config.yaml
n_layer: 13
d_model: 256
n_head: 4
n_kv_head: 4
head_dim: 64
d_mlp: 768
vocab_size: 885
activation: "silu"
norm: "layernorm"
norm_place: "pre"
norm_eps: 1e-05
positions: "learned+rope"
rope_base: 10000.0
rope_fraction: 0.25
qk_norm: false
attn_scale: 0.125
bias: "all"
tie_embeddings: false
parallel_block: true
init: "normal"
init_std_qkv: 0.0256
init_std_o: 0.0
init_std_up: 0.0256
init_std_down: 0.0
optimizer: "muon_variant"
lr: 0.00161
lr_mult_o: 2.0
lr_head: 0.0052
grad_clip: 1.0
warmup_steps: 200
schedule: "cos"
final_lr_fraction: 0.1
batch_tokens: 32768
seq_len: 512
doc_mask: true
train_tokens: 176700000
steps: 5393
dataset: "wikipedia_en"
MLP neurons of a small language model. Each row is named by its layer, matrix (up: input weights; down: output weights) and neuron, and shows model dimensions 144-207. Each number is 128 + 32 x the weight over its row's rms, rounded and kept within 0 to 255.
Before each neuron's rows, "fires before" lists the tokens most often just after its 100 highest values on Wikipedia text that the model never trained on. A number after a token or word is its count.

fires before: "r" 15, "s" 13, "n" 8, "ing" 7, "en" 5, "le" 4
L2.up126 [150 110 110 140 177  94 146 159 155 135 158 120 120 106 160 127 163 160 107 155 146 106 114 119 141 152 179  97 101  76 114 121 133 155 134 100  94 131 168 123 128 116 106 132 125 187 105 112  74 145 149 126 102 152 156 162 152 106  81 101 140 134 148 158]
L2.down126 [ 89 101 128  92  98  97 106  83 167 137 145 157  86 130  84 126 132 134  94  84 120 184  72  97 149 193  59  79 177 139 126 132 165  82 100 111 153 135 125 168 103 106 130 142  99  35 122 184 124  99 186 154 167 134 134  85 122 142 176 143 175 110  89 104]

fires before: "t" 38, "s" 13, "st" 9, "d" 6, "v" 6, "c" 6
L3.up121 [107 181 117 176 136  75 136 147 106 137 136 130 151  96  52 184  83 122 128 121 133 115 191 112  70 104 196 129 142 134 132 147 132 126 127 128  84 149  77  92 130  91 137 128  84 171 111  91 127 107  92  49 132 155 161 127 143  89 145 109 158  77 163  70]
L3.down121 [136 120 161  98 128 176 170 138 105 149 117 167 148 133 171 102 126 168  90 187 153 169  73  75  83 129 151 123 178 140 147  74 141 113 108 169  75 130 160 107 172 156 143 124 131 116  71 150  90 134 104 167 101 112 132 121 104 112 142 183 113 159 114 104]

fires before: "ic" 15, "y" 11, "g" 10, "d" 9, "es" 7
L8.up371 [130  95  55 154 101 157 113 198 115 161 122  97 119 119 140 129 132 133 115 138 166 151  42 123 131 148 158 110 113 177 114  82 160 172 128 184 103 146 158 118 133  95 145 118 123 150 114 121 103 128  98 109 132 176 145 139 134 176 146 132 127  96 154 138]
L8.down371 [ 72 117 147 131 133 109 102 171 100 136 141  98 147 115 178 134 123 148 145  77  85 137 180 135  87 114 143 143 151  92 218 106  94 130 136 137 144 160  98 142 142 149 145 103 108 141 127 102 161 115 189 138 144  87 218  79 211 125 144 111 165 116 145 113]

fires before: "y" 35, "ation" 9, "es" 9, "a" 6, "er" 4, "ed" 4
L10.up757 [119 184 116 153 144 195 156 112 147  45 136 131 112  80 136 113 106 107 142 134  81 138  47  62 130 132  92 127 162 130 126 108 130 142  96 123 113 158 151 155 141 131  75 116  89 114 103  87  91 124 166 165 125 127 158 136 133  73 124 188 156  95 141  84]
L10.down757 [154 170 164  81 194 139  90 118 106 151 159 172  93 121 116 128 133  79 145 172 164 115 127  88 143 111 166 120  99 130 125 105 114 129 140 156 105 127 130 130 124 155 133 185 113 105 132 103  92 131 114 157  89 139 127 132 111 181 160 103 157 124 113 168]

fires before: "e" 28, "y" 10, "ed" 9, "\n" 6, "u" 5, "es" 5
L3.up675 [ 82 138 159 162 151  91 110 163 150 103 176 133 162 116 115 125 128  52 139 135 144  96 149 136  65 133 161  67 192  93  65 115  96 123 154 120 173  88 212 122 143 137 159 148 168 145 139 149 191 144 152  66  73 159 132 116  92 122 158 138  60 131  82 101]
L3.down675 [150  97  86 133  86 137 118  91  81 136  73 124 152 118 159 131  79 180 145 118 152 135 101 117 190 146 107 177  83 155 177 136 155 125  80 101 132 122  44 145 117 164 119 123  83 115 130 102 106 141 117 181 183 100 107 157 157 146  74 126 180 106 144 140]

fires before: "t" 23, "l" 13, "f" 13, "n" 12, "th" 6
L8.up749 [135  89 123 123 156 110 120 155 146 115 113 116  94 140 122 125 109 171 136 116 153 158 136  83 131 200  98 122 163 109 141 176 107 100 141 149 152 103 132 103  88  60 141 124 108  77  80 155 155  86 162 157  46 159 104 151 192 168 133 158  80 104 141 113]
L8.down749 [ 96 151 143  84 159 112  96 173 138 160 119 135 140 119 135 143 221  72 109  96 102 124  80 136 121 116 143 158  80 104 133 127 113 109 137  99 140 123  90 169 107 101 140 182 136 132 125 142 104 171  92 136 165 145  94 128 120 120 185 148 117 134  91 117]

fires before: "s" 60, "d" 5, "an" 4
L9.up207 [181 137 114 161 145 209 119  68 110 145 132 139 149 100 126 148 167  91 149 144 102 171 134  95 127 152 161  78  90 141  83 186  94  83 144 128 158 171 108 199 114  84 129 141 151 115 113 145 150 135  98 152 140 195 121 117 125 127 100  82 126  95  98 159]
L9.down207 [153 130 116 172  84 169 155 122 143 131  89  86 201 163 115 130 112 165 156 109 151 136 120 168  78 131 142 147 133 173  64  91  80 141 168  76 100 102 175 111 181 140 132 107 156 171  55 125 152 165 141 155 157 142 136 131 167 151 130  72 113 130 168 128]

fires before: "e" 21, "h" 11, "r" 8, "9" 6, "ed" 6, "or" 5
L10.up626 [155 192 190  91 142 112 118 107 196  86 179 102 158  97 119 139 149  86 127 150 128 126 159  70  43 180  82 120 151 133  94 133 108 132 184 133  96 169 155 118  95  93 172 128 112 117 119 102 101 174 122 117  86 117 137 107  83 106 105 117 176  81  97 116]
L10.down626 [129 132 158 163 180  94 154 142 106 148  93 191 106 101 153 138 121 117 139 154 119 112 105  83 116 166  95 112 160  68 111 136 102 164  79 163 148 167 116 196 166 197 119 137 105 125  78 131 142 132 104 181 168 128 123 156 127 187 162 147 174 119 165 113]

fires before: "it" 20, "and" 15, "ic" 8, "un" 5, "is" 5, "u" 4
L7.up571 [129 137 109 159  72 161  77 108 142 152 167  68  81 136  87  84  87 117 153 144 141  83 150 116 132 111  65 149 106 174 128 129 143 108 141 112 160 179 142 107 126  65  88 151 164 179 127 143 124 124  73 176 120 165 158 103 123 147  91 180 171 102 151 118]
L7.down571 [172 138 163 132 145 176 128 141 137 140 153 141 204 118 149 107 188 132 137 149 135 136  84 127 121 150 114 147 167 161 144 145 102  96  89 163 168 123 117 152 160 160 121 170 183 152  84 146 124 153 132 194 109 129 110  64 115 119 218  75 114 190 151 129]

fires before: "e" 32, "es" 12, "i" 7, "er" 7, "ed" 7, "ing" 5
L10.up724 [130 169 151 148  73 136 104 113 134 138 181  80  76 128  71 148 127  90 127  83 119  62 147 153 182 148 100 144 122 172 119 131 139 113 123 135 155 121 176 118 118 130  52 135 150 103 109 141 138 165 145 136 144 135 129  75 165 139  82 118 118 103 105 103]
L10.down724 [134  97 138 149  94 147 160 143  89 117 140 173 163  97 166 135 174 143 124 118 120 136  99  98 139 131  86 130 136  94 106 147 121 111 107 100  74  78 178 118 183 129 160 188  98 139 141 147 121 168  70 117 102 116 169 142  97  98 134 152 190 149  78 107]

fires before: "y" 27, "i" 10, "ent" 7, "a" 7, "ed" 6, "es" 5
L3.up353 [118 168 138 161 147 105 138 132 147 205 114 135  92 133  87  72 135 141 189 159 118 139 142 113 124 217  83 129 127  95 150 125 157 142 152 143  57 161 157 183  90  92 150 143 113 129 122 159 129  99  80 155  87 160 121  90 113 144 107  34 133 163 102  93]
L3.down353 [116 143 146 150 143 141  89 142 130 132 181 117 123 144 139 135 125 150 138  90 128  97 180 115 184 127 139 147 133 132 153 114 148 168  98 120  95 166 104  79 137 105 110  97 134 150 109 124  66 114 162 163 159 124 133  80 129  82 182 180 169 172 154 105]

fires before: "al" 13, "ch" 13, "y" 10, "n" 10, "es" 7
L3.up65 [164 128 140 142 167 136 147 159 173  97  99  55 151 114  34  75  81 124 144 143  47  98 164  99 139 127  97  89 146 173  93 131 117  82 171  99  95 137 143 135 168  70 134 152  80  81 122 125 109  73 139 141 130 120 143 138  94 126  70 110 112  77 114 115]
L3.down65 [184 175 141 109  96 120 125 184 108  87 147 113  90 126 168 163 127 104 200  55 130 107  77 121 167 134 209  93  96 111 191 163 183 104  91 160 123 120 134 167  64 146 115 130 133 148  70  99  77 193 111 188 102 130  93 131 102 186 152 139 142 201  67 133]

fires before: "s" 52, "ic" 11, "o" 7
L8.up214 [131 120 148 145 113 126 116 121 107 121 167  81 125  98  86 118 124 116 105 179  89 158 153 119 136 119 140 118  79 122 152 157 124 100 137  81 162 142 139 165 135 140 110  81 143 107 138 133 132 112  90 131 125 151 109  80 126 194  78 126 132 180 127 181]
L8.down214 [128 129 141 128 146  70 175 104 110 168 134 134 122  67 167 137 115  71 118 117 151 140 112 145 108 103 145 147 146 134 113 197 174 134 151 105 161 136 130  82 114 131 124 124 148 106 120 126 144 163  77 110  56 148  77 149 174 142 108  88 140 122 172 133]

fires before: "p" 12, "b" 11, "c" 11, "v" 10, "st" 7, "d" 6
L10.up116 [115 164 152 149 138  73 118 118 133 109 234 109 141 181 135 128 122 138 172 121 126 114 123 130 140 191 146 120 125 175 107 116 132  98 134  78 181 190 104 144 164 136 139 142  51  96 173 150 197  92 109 131 125 113 184 230 146 132 134  77 106  96 178 118]
L10.down116 [123 121  90 123  96 108 135 146 131 116 117 129 134 133 126 115  75 180 109 141 129 173  95 149 159 119 105 134  58 130 148 173  86 137 113 114  77 114 143 147 145 150  87 165 184 152 183 166 175  58 107  84 192 137 111 121 170 154 122 153 123 145 119 123]

fires before: "h" 22, "d" 14, "i" 9, "c" 7, "s" 6, "he" 6
L3.up409 [161 146 122 124 157 125 125 116 150  95 152 112 130 108 106 142 100 156 117  99 145  53 154 130 102 118 142 121 170  75 107 114 161 163 151 128 130 196 177 109 119 123 118 158 126 102  94 133 151 155 145 166  89 107 109 190 112  90 112 103 134 106 124 126]
L3.down409 [ 84 186  82 104 142 190 141  85 148 143 163 164  88 169 132 156  49 108 145 115 138 114  90 132  96 176 107 159 139 150 179 178 134 130 118 175 148  77 144  85  98  86 111 123 143 104  98 155 170 143 117 255 161 124 115  90 131 132 149 101 145 111 147  81]

fires before: "he" 20, "h" 15, "er" 12, "f" 7
L9.up288 [109  91 157 108  87 146 142 130 151 125  77 133  81 132 144  99 126 134 128 145 158 158 151  95  90 152 139 104 140 189 155  60 115  33  84 193 126 127 132 142  88 194  86 122 104 169 113 160 121 121  88 156 106 105 136 100 128 154 110  83 126  88 143 141]
L9.down288 [ 89 134 123 104 187  84 102 126 108 119 132 115 112 170 127 130 133 110 104 125 122  95 119  73 145 140 153 116 110  70 131 177  94 183 117 128 100 129  78 152 103 150 154  69 105 167 155 189  99 118  63  78 163 136 179 123 105 110 102 174  67 182 119 136]

fires before: "or" 27, "ith" 12, "o" 10, "as" 7, "r" 5, "u" 5
L3.up705 [184 170 131 230 168 119 150 128 119  99 146 123 154 185 145 130 127  73 134 162  76 124 129 157  81 172 134 123 203 107 125  88  88 157 109 142 131 187 112 126  84 173 142 119  67 163 150 149 136 175  99 116  83  96 213 125 111  93 130 151 142 112 109  91]
L3.down705 [141 122  88 110 152 132 143 150 138  99 108 119 164  92 135 124  75 145 130  91 100  98  73 114 124  99 160  95 109 147 128 180 139 122  83 175  58 172 145 123 149 174 128  34 123  98 116 104 127 169 147 137 134  81 122  94 144 186 139 151 101 158 107  95]

fires before: "y" 45, "ro" 15, "e" 5, "et" 5, "t" 4
L9.up20 [164  92 131  34 129 114 134 156 107 117 124 117 157 130 109 135 144 112 151  81 160 165 111  83  91 101 179 115 138 134  77  90 123 132 126 159 126  86 184 110 150 117  80 125 145 150 107 127  50 126 126 137  84 142 199  65 128 126 138 140  73 132 120  75]
L9.down20 [198 135 160 121 145 156 178 147  94  88 123 118 158 125 117 111  88  65 141 181 114 141 104 125 123 155 133 159 122 107 116  33 127 183  70 113 146 179 123 164 138 163 187 136 189 122 114 108 142 131 138 137 113 113 134 137 156 120 112  97 146 114 101 123]

fires before: "r" 16, "nd" 15, "n" 15, "e" 15, "th" 11, "p" 7
L9.up43 [178 157 126 115 139  59 148 115  91  64  84 136 134  81 153 104 165  91 173 153  84  75  68 174 166 175 186 151 106 133 149  89 103 169 114 139 143  82 151 169 114 130 130  59 107 101 170  79 150 143  68 193 139 206 131  98  81 125 118 111 115 172 100 120]
L9.down43 [107 104 147 144 142 109 128 159 217 160 189 163 118 104 123 160 112  90 169 186 145 127 153 101 109 120 131 121 125  93 125 166  91  62  66 101 106 152 139 130 102 140  97  81 168 145 118  91 112 144 174  91  87 148 111 119  79 104 151 115 102 135 109  92]

fires before: "th" 26, "n" 13, "s" 13, "le" 9, "t" 7, "nd" 7
L3.up306 [140 178  77 147 116 141 136 111  95 115 134 143 102 134 119 122 150 100 121 137 181 140 137 133 151  68 124 101  89 116  85 117 162 218 130 131  84  96 119 120 186 119 129  84 113  42 125 127 116 119 140  64 155 186 124 177  99 130 124 107 108  87 150 120]
L3.down306 [ 98 146  87  74  88  97  86 150 203 133 113 180 215 156 127 142 153 125 147 154 138 106  98 131 157  99 114 175 133 149 179 136 153  78 103 132 126 147 144  67 128 127 114  75 153 143 138  80 140 190 152 168 112 110 148 111 112 145 129 138 124 143  97 173]

fires before: "n" 14, "es" 13, "or" 11, "g" 8, "d" 7
L7.up397 [129 128 153 149 109 126 147 115 146 119 153 124  46 128 221 149 102  71 103 137 134 151 104 107 183 110 141  99 176 133 134  64 149 166 118 139 114 138 175 147 166 130 133 142 147  59 176 176  92 123 138 189 113 157 158 123 132 141 145 108 160 143 178 120]
L7.down397 [149  87 167 198 132 130 113 145 151  94 137 110 109 103 136 124 130 226 151  39  97 139 140 119 124 129 111 161  99 134 162  94 158 175 118 142  63 133 132 137  97 157 146 120 113 141 115  77 120 129  92 104 113 143 195 136 191  89  93 163 109 106 134 137]

fires before: "o" 17, "n" 9, "r" 8, "h" 7, "or" 7, "m" 6
L8.up89 [155  70 184 157 100 155 164 140 165  82 115  98  87 245 125 143  84 165 156 175 155  75 115  99 119 116 194  94 152 104 155 163 149 159 100 102 123 155 155 198 124 122 182  99 152 121  48 100 141 148 176  78  74 157 160 143 102 167  97 154 127 114  84 192]
L8.down89 [ 95  96 193 104 148 150 133 138 112 120 108 118 103 124  99 101 150 177  99  98  96 112 127  91 140 127 136 116 119 159 114 140 141 137 132 139 154 161 118 120 171 130 166 121 156 104 146 132 189  83 180 127  97 126 175 126 158 158 113 157 109  79  78 157]

fires before: "e" 19, "i" 15, "y" 11, "ic" 7, "and" 6, "es" 6
L9.up383 [128 109  91 159 164 124  75 125  92 127 148 219 113 145 154 137 132 104 146 118 123 148  66  96 178 160 153 126 100  97 106  83 132 150  86 133 166  77 188  56 122  96 141 195  69 103  81 128  71 172  80 143 168 144 127 138  75 180 135 163 169  80 119  91]
L9.down383 [ 98 170 145 131  98  68 129 106 144 157 133 117 110 135 164 135 182 112 117 137 105 129 150  80  75 123 166 112 119 134 179 142  74 106 174 127 112 137 145  69 153 164 146 145 141 125  87 150  91 107 146  88  77 158 135 109 124 153 182  90 143  80 131 171]

fires before: "it" 24, "on" 14, "m" 12, "t" 6, "or" 5, "r" 5
L2.up115 [141 130 169 132 124 120 156  94  93 101 142  68 118 156 125 142 162 152 164 180 103 156 130 134 157 130 167  99  93 164 173  99 245 166  96 144 147 147  99 158 162 124 123 124 108 124 110  75 160 119 141 122  73 144 116 130 116 151 109 136 111  69 160 123]
L2.down115 [ 63 102 151 100 156  32  67 107 110 110 141 123  33 155 134 122 110 140  99 126 178  92 128 148 126 138  90 135 165  73 192 127 101 155 167 131 141 153 207 159 112 105 122 171 113 113  98 166  98  69 142 126 178 165  77 138 106 154 130 127  79 148 132 125]

fires before: "y" 41, "ch" 13, "ic" 6, "i" 5, "g" 4
L9.up241 [178 195 108 141 127 106 136  91 153 112 138 141 105 120 122 130 144 147 172 201 142  90  92 145  86 109 131 148  73 108  82 131 102 142  97 142 120 161 118  65 161 158 103 106  84 108 155 145 124 132 128  76 137 127 214 112 179 194 159 146 148  47 149 152]
L9.down241 [158 126 116 168 108  79 124 141  90 138 147 161 145 119 118 133 144  99  91  68 164  91  70  69 146 145 133  67 164 118 154 127 118  97 166 105 123 187 136 148 136 108 184 186 124 157 164 126 116 133 182 130 106  53  99 190 121 105 125  67 124 190 157 160]

fires before: "\n" 20, "e" 11, "i" 9, "ic" 8, "ent" 7, "er" 7
L8.up761 [ 93 226 137 192 106 132 145 145 110 194 156  81 104 142 139 163 109 149 197 132  80 141 102 141 146 108 124 154 121 140 172 165 169  81 110 184 118 123  95  72  97  90 133 160  68 137  62 121 109 132 131 156 104 149 141 137  75 119 121  96 193  89 121 123]
L8.down761 [221 146 109 116 132 161 130  99 102 107  88 112 135 126  98 154 129 127  93 150 132  98 149  85 111 176 115 134 155 138 150  90 112 155 170 134 111 188 144 160 143 158 160 154 136  81 147 138 159 127 130 142 101 118 102 121 149 134 134  72 123 127 145 163]

fires before: "b" 51, "er" 7, "y" 4, "s" 4, "es" 4
L10.up10 [ 72 147 171 119 130 119 118  84 167 150 138 108 169 126 112 141 115 163 136 132 122 151 206 114 153 104  78 138 150 129 102 162 128 107 115 156 140 118 138  97 128 115 125  91  81 165 113  93 154 103  87 141 132 127  69 142 142 152  83 105 137 135 125 146]
L10.down10 [190 112 122 157 154 141 129  86  72 145 144  80 102 135  85  95 138  61 138  84 136 172 195 129 196 119 165  63 113 147 144 115 113 167  92  67  88 147 163 150  86 142  77 132  95 160  96  99 115 137 173 148 118  56 137 146 156 128 143 153 124 147 203 113]

fires before: "e" 17, "s" 15, "t" 11, "ed" 9, "h" 6
L3.up483 [145  71  93 119 183 111 141 125 143 114 170 158  83 120 134 131 126  80 174 144 109  98 144 125 112 116 140 134  93 125  79 179 131 125 191 162 134 127 118 169 108 125 171 112 145 110 163 136 125 138  59 119 178 113 106 192  82 144 143 153 124 106 141 144]
L3.down483 [127 111  98 115 105 100 112  90 170 149 149  84 158 159 109 122 113  94 176  84 107 209  96 107 134  94  84 175 101 129 168 112 136 136 129 158  86 139 124  94 117  65 125 156 103  61  82 132 160 126 108 146  88 136 161 156 128 121 196 127 151 100 165 154]

fires before: "s" 38, "st" 17, "is" 4
L10.up394 [161 146 122 166 123 102 133 155 136 163 114  99 130  79 145 103 162 120 139 140  85 140  99 125  86 165 132  98 137 160 140 116 145 117 122 120 164 148 139 114  86  99 117 155 153 194 146 185 122 143  88 168 145  97 165 127 160 132  95 131 131 136 123 159]
L10.down394 [155  65  94  97 110 157  81 180 110 168 107 119  95 127 131 148 124 103 167 105  89  99 153 115 126 163 135 104 116 153 105 141  75 116 163 114 142 108 120 141 136 141 101 148 150  75  95 159 155 162  90 126 118 150 152 171 117 115 158 105 153 152  97 167]

fires before: "e" 55, "es" 13, "ed" 8, "ent" 8, "el" 7
L8.up49 [ 85 124 153 140 126 115 122 110 159 140 150 156  66 137 141 137  67 150 101  93 110 123 109 157 167 192 179 130 133 140 173  68 151 143  88 158 132 161  94 159 181 146 113 112 145 201  76 141 123 144 139 124  84 165 153 104 147 103  82  85  91 132  70 122]
L8.down49 [132 129 116 166  98 127 132 137 118 154 131 154  93  43 119 123 133  87  80  55 151  87 165 114  97  85 148 146 161 113 102  44 112  92 125  90 113  75 102 130 145 155 157 144  95 121 174  93 149 159  97 153 164 177 102 111 138 119 149 186 146 125 145 114]

fires before: "he" 56, "f" 4, "al" 4, "ent" 4
L9.up570 [155 109 127 134 125 127 152 144 125 157  80 150  97 178 161 140  24  75 116 174 150 116 166 103 146 118  91 175 128 103  98  82 119  84  71 178 111 197  73 177 105 154 121 110 122 123 124 123 139 119  53 157 116 148 103 108 164 146  88 113 104  83 167 159]
L9.down570 [140 190 147 122 135 137 102 142 147 129 229  57 117 164 144 139 113 101 105 159 124 155 102  82 104 107 175  59 139 106 174 157  96 105 124 112  82 211 162 121 132 117  60 135 130  24 135 155 141 101 125 145 107  99 160 142 104 154 112 185 108 177 114 113]

fires before: " |" 17, "t" 15, "s" 8, "st" 7, " of" 6, "al" 5
L3.up737 [142  76 144 167 123  52 180 188 103 217  71 101 123 118 120 144 142 123 114 129 163 136 107  90 160  85  97 155 141 100 170 150 134 157 133 159 115 170  78 143 103  77 133 102 118 129 106 181  94  79 150  80 169 157 155  89  98 104  97  89 109 139  96 113]
L3.down737 [156 126 132 146 110  98 151 135  21 112 125 122 204 142 133 124 146 161 134 180 140 140  95 118 118 126 132 169  57  96 148 158 117 150  92 147  91 185  93  92 198 143 147  73 152 140 131 121 136 126 145 179  84 121 102 217 143  64 100 159 118 111 164 145]

fires before: "b" 26, "t" 19, "ct" 15, "s" 9
L8.up394 [110 141 132 154 148 127 130 121 174 118  92 129 118 145 187 165 101  87  94 112  85  89 175 110 159  87  94 140 147  91 117 253 180  58  63 113 115 147 153 118 121 111 116 107  48 141 142 116 142  92 142 100 152 117 148 162 156  85  48 168 135  83 108 135]
L8.down394 [ 84 139 143 128  66 121  81  64 146 115 115 136 126 145 124  87 123 106 132  66 127 179 231 127 132 139  68 169 131  89 105 171 174  88 121  74 172  78 144  94 134 108 136 149 133  94 117 172 114 126 142 172 145  82  84  83 129 124 167  98 121 132  97 101]

fires before: "t" 20, "s" 16, "nd" 11, "r" 10, "n" 8
L3.up91 [120 141  94 128 153 144 131  97 170 250 173 165 182 122 162 128 162 113 136 111 176 128 133 170 137 178  98 123 179  98 145 134 101  88 126 161 111 161 179 155 155 109  97  99  94 137 123 144  99 112  42 130 134 163 101  68 116 208 143 171 137 186 140 121]
L3.down91 [145 119 146 125  89 124 139 166 142 118 104 154 112 161  67 146 118 144 172 144 121 116  38 112 134 116 179 106 134 106 110 121 181 174 126 114 155  96 142 128 154 134 126 135 137  67 118 159 103 205  89 158 159 143 146  97  74 133 167 108 113 116 123 190]

fires before: "s" 75, "in" 5, "t" 4
L3.up550 [184 155 140 113 132  89  93  96 165 184 132 134 108 124 206 146 119 117 154 170 142 115  94 126  72 134 194 133  92 138 136 100  89 146 120 131 111 146 169 118 135 164 121 104  35 171 127 120 101 141  53 131 138 124 142  85 107 150  83  72 167 108 174 181]
L3.down550 [116 152 169 133 128 134 134 102 126 158 139 139 184 132 138 133 167 140 128 135 132  88 133 112 150  95 122 158 100 180  82 140 112 146  81 112 220 169 152 104 170 116  76  77 104 128 132 157  94 181 169 148 109 168  74 209 122 140  79 109 164  46 115 166]

fires before: "s" 38, "t" 20, "b" 11, "ir" 5, "l" 5, "r" 4
L9.up690 [130 139  79 188  75 121 102 124 136 151 124 111 138 117 140 130 152 139 119 156  62 150 123 136 136 126 148 124 162 145 108 149 129 147 132 147 167 153 155 139 139 120 139  97 119  34 104  98 113 108 103 194 159 139  96 204 170 145 108  37  59 173 174 113]
L9.down690 [124 137  93 106 154 115 124 106 109 156 130 133 147 153  59 127 101 137 194 203 146 181 123 149 155  83 153  79 186  57 111 151 124 119 172 142  99 104 146 101 154 100 158 177 130 110 123 116 156 137 163 123 144 130  88 162  79 116 188 165 158 150  82 169]

fires before: "r" 23, "ion" 14, "t" 12, "u" 10, "s" 4
L3.up152 [160 129 108 170 125 138 188 128 149 165 115 129   8 134 138 120 122 122  95 165 178  70  99 121  66 124 183 175 145 106 167 115 122 118 121 137 117 151 208 175 125 217  82  68 134 140 144 100 146 112 146  99 116 166 114 239 120 166 122 106  66  87  81 184]
L3.down152 [126 154 136  64  84 134  69  81 171 137 136 143 175  92 101 118 120 160 143 132  88 133 145  96 110 117 104 149 107  98  93 132 129 162  92  98 143 119 147 141 142 120 117 154 128 130 173  62  97 132 150 132  51 158 180 129 100 136 108 122  73  74 207 119]

fires before: "n" 24, "th" 17, "nd" 9, "t" 9, "ent" 5, "it" 5
L3.up625 [ 84 150 120 111 110 146  98 141 149 183 134 116 129 113 175 150 152 160 172 135 201 106  96 150 195 141 114  64 149 181  98 133 187 113 121  96 166 106 139 149 140  92 114 139 133 135  98 119 136  90 148 119 132 146 148 171 148 197 128  88 109 114 108 149]
L3.down625 [130  65 126 114  71 127  92 145 158 115  86 142 159 106 115  92 123 155 110 117 139 129 113 140  79  87 125 118 109  93 119 146 127  85 120 158  81 112 198 127 118 174 163  72 178 101 101  78 215 209 129 115 181 123 142 114  79  84 150 136 132 143 119 121]

fires before: "n" 35, "h" 24, "r" 10, "i" 4, "he" 4, "v" 4
L3.up244 [137  63 159 128  88 158 153 120 120 132 108 141  52 109  71 164 112  95  44 135 131 146 135 175 152 111 121  97 139 104  72 124 166 132 148 126 133 170 161 148 136 123 126 193 140 100 127 116 134 123  82  97  93 118 159 139 148  93 112 109  90 132 157 117]
L3.down244 [ 85 141 136 161  91 112 219  84 118 123 134  91  95 106 197 168 135  99 187 111 152 159 109  69 140 108 105 176 139 112 187 138  94 124 113 138  91 117 111 147 127 139 102 104 102 178 163  83 148 103 105 151 174  78 104 123 105 112 167 126 150 141 136 122]

fires before: "r" 25, "t" 18, "th" 13, "nd" 10
L2.up122 [116 137 123 132 153  62 150  96 108  85 147  95 127 132 160  87 127 129 129 112 105  93 109 139 128 129 155  95 112 139 139 141 102 134 186  89 148 181 141 102  81 141 158 128 150 136 124  92 143 184 113 167 190  85 119 178 144 185 137  93 135 175 166 115]
L2.down122 [169 140  34 149 144 102 126  90 154 131 174 145 146 144 156  91 140 101 112 172  79 100  92 148 107  93 145 157 167 118  48 126  89  80 168 127 114 110 108  93 151 138 158 105 220 144  69 156 135 127 105 106 113 188 155 177 121 116 130 130 132 134 180  73]

fires before: "t" 32, "s" 22, "ter" 8, ")" 6, "n" 4
L7.up98 [146  86 121 176 165  96 102 124  98 144  56 138 135  79 142 119 169 109 178 134  98 146  79 102 158  98 139 149 103 143 106  85  82  61 137 198 131 178 179 134 147  82 114  69 114  57  72 206 139 112 155 192  91 122 120 157 115 166 136 139 113 105 127 144]
L7.down98 [126 112 164 130 109 121 115 194 116 145 131 154 151  72 124  98 145 121  84 147  87 161  62 141  89  78 192  77 118 101 100 147 107  88 115  83 141 148 113 141 156 153 110 117 109 116 131  86 133 137 115 147  52 123 136 106 146 170 149 121 100 107  93 173]

fires before: "s" 43, " in" 7, "," 4
L3.up129 [162 165  87 165 160 180 167 131 171 137 194  85 194 143  73 187 175 126 145 144  91 116 175  80 110 125 150 133 150 159 126 141 115 165 179 142 112 157 114 155 146 135  64 115  68 122 139 156 111 145  69 105 161 140 138 139  97 186 139 136 163 113 109 153]
L3.down129 [ 59 147 121 148  82  92 139 138 130 139  75  87 148 133 138  90 115 133 127 120 156 146 108 165  85 117 143 146 147 189  99 145 124  96 125  39 115 167 189 110 169 170 114  94 112 113  97 186 175 204 187 128 107 170  88 153 125 138 112 153  98 112 114 100]

fires before: "y" 31, "e" 19, "on" 5, "et" 4, "ith" 4
L10.up104 [133 105 160  91 117 115 131  54 113 119 195 140 109 108 106 147 113  55 164  94 112  91 156  90 141 133 171  34 162 113 141 167  94 123 189 136 167 134 180 157 166 176  78 122 111 144  89 103 170 154 135 134 106  98 164  78 115 134 127 162 131 159 120  94]
L10.down104 [153 115 112 152 147 116  90 153  80 134 112 136 113 128 125 159 174 110 119 143  97 124 129  78 175 157 107 173 148 100  51  97 152 181  58 131 183 179 109 179 139 195 111 142  87 153 146 129 175 107 161 118 104 133  82 176 154 125  70  64 202 121 186 133]

fires before: "es" 17, "and" 17, "d" 16, "i" 11, "ing" 7, "a" 5
L7.up73 [ 66 120 100 195  90 169 137 103 159 174 162 163 114 105 140 111 124  73 143 161 138 163 129  99 118 143 141 158  98 190 163 121 134 143 141 119 124 126 143 109 135  82 157  83 140  66 127 149  99 144 120 138 122 189 168  72 119 128  59 151 104 134 135 130]
L7.down73 [ 86 187  83  71 117 184 133 135 137  89 105 194 141 156 121 150 133 131  97  58 159 107 130  96 135 137 100 106  87 135 119 130 128 189  96 127  53  86 111 156 141 119 168 119 122 173  77  73 203 140 101 154 139 132 134 181 122  83 100 196 167 189 170 105]

fires before: "ag" 13, "v" 13, "y" 10, "d" 10, "st" 8
L3.up291 [119 159  71 103 105  95 153 150 122 159 141  97  93 146 146 112  72 110 155 124  70 100 172  82 118 123 182  93 123  92 127 136 108 115  59 134 150 156 133 142 127 100  81  91  86 143 151 127 111  91  62 197  99 165 104 203 160 145 126  71 119 168 129 146]
L3.down291 [ 97 107 176 206 135 176  71 143 110 158 133 136 128 169 151 135 165 185 101  94 141 123  73 124 145  93 106 141 174 131  45 133  94 128 155 102 124  46 134  68 127 171 157  65 178 107 136 136 208  88 146 101 138 108 186 136 128 117 158 184  99  50 155 121]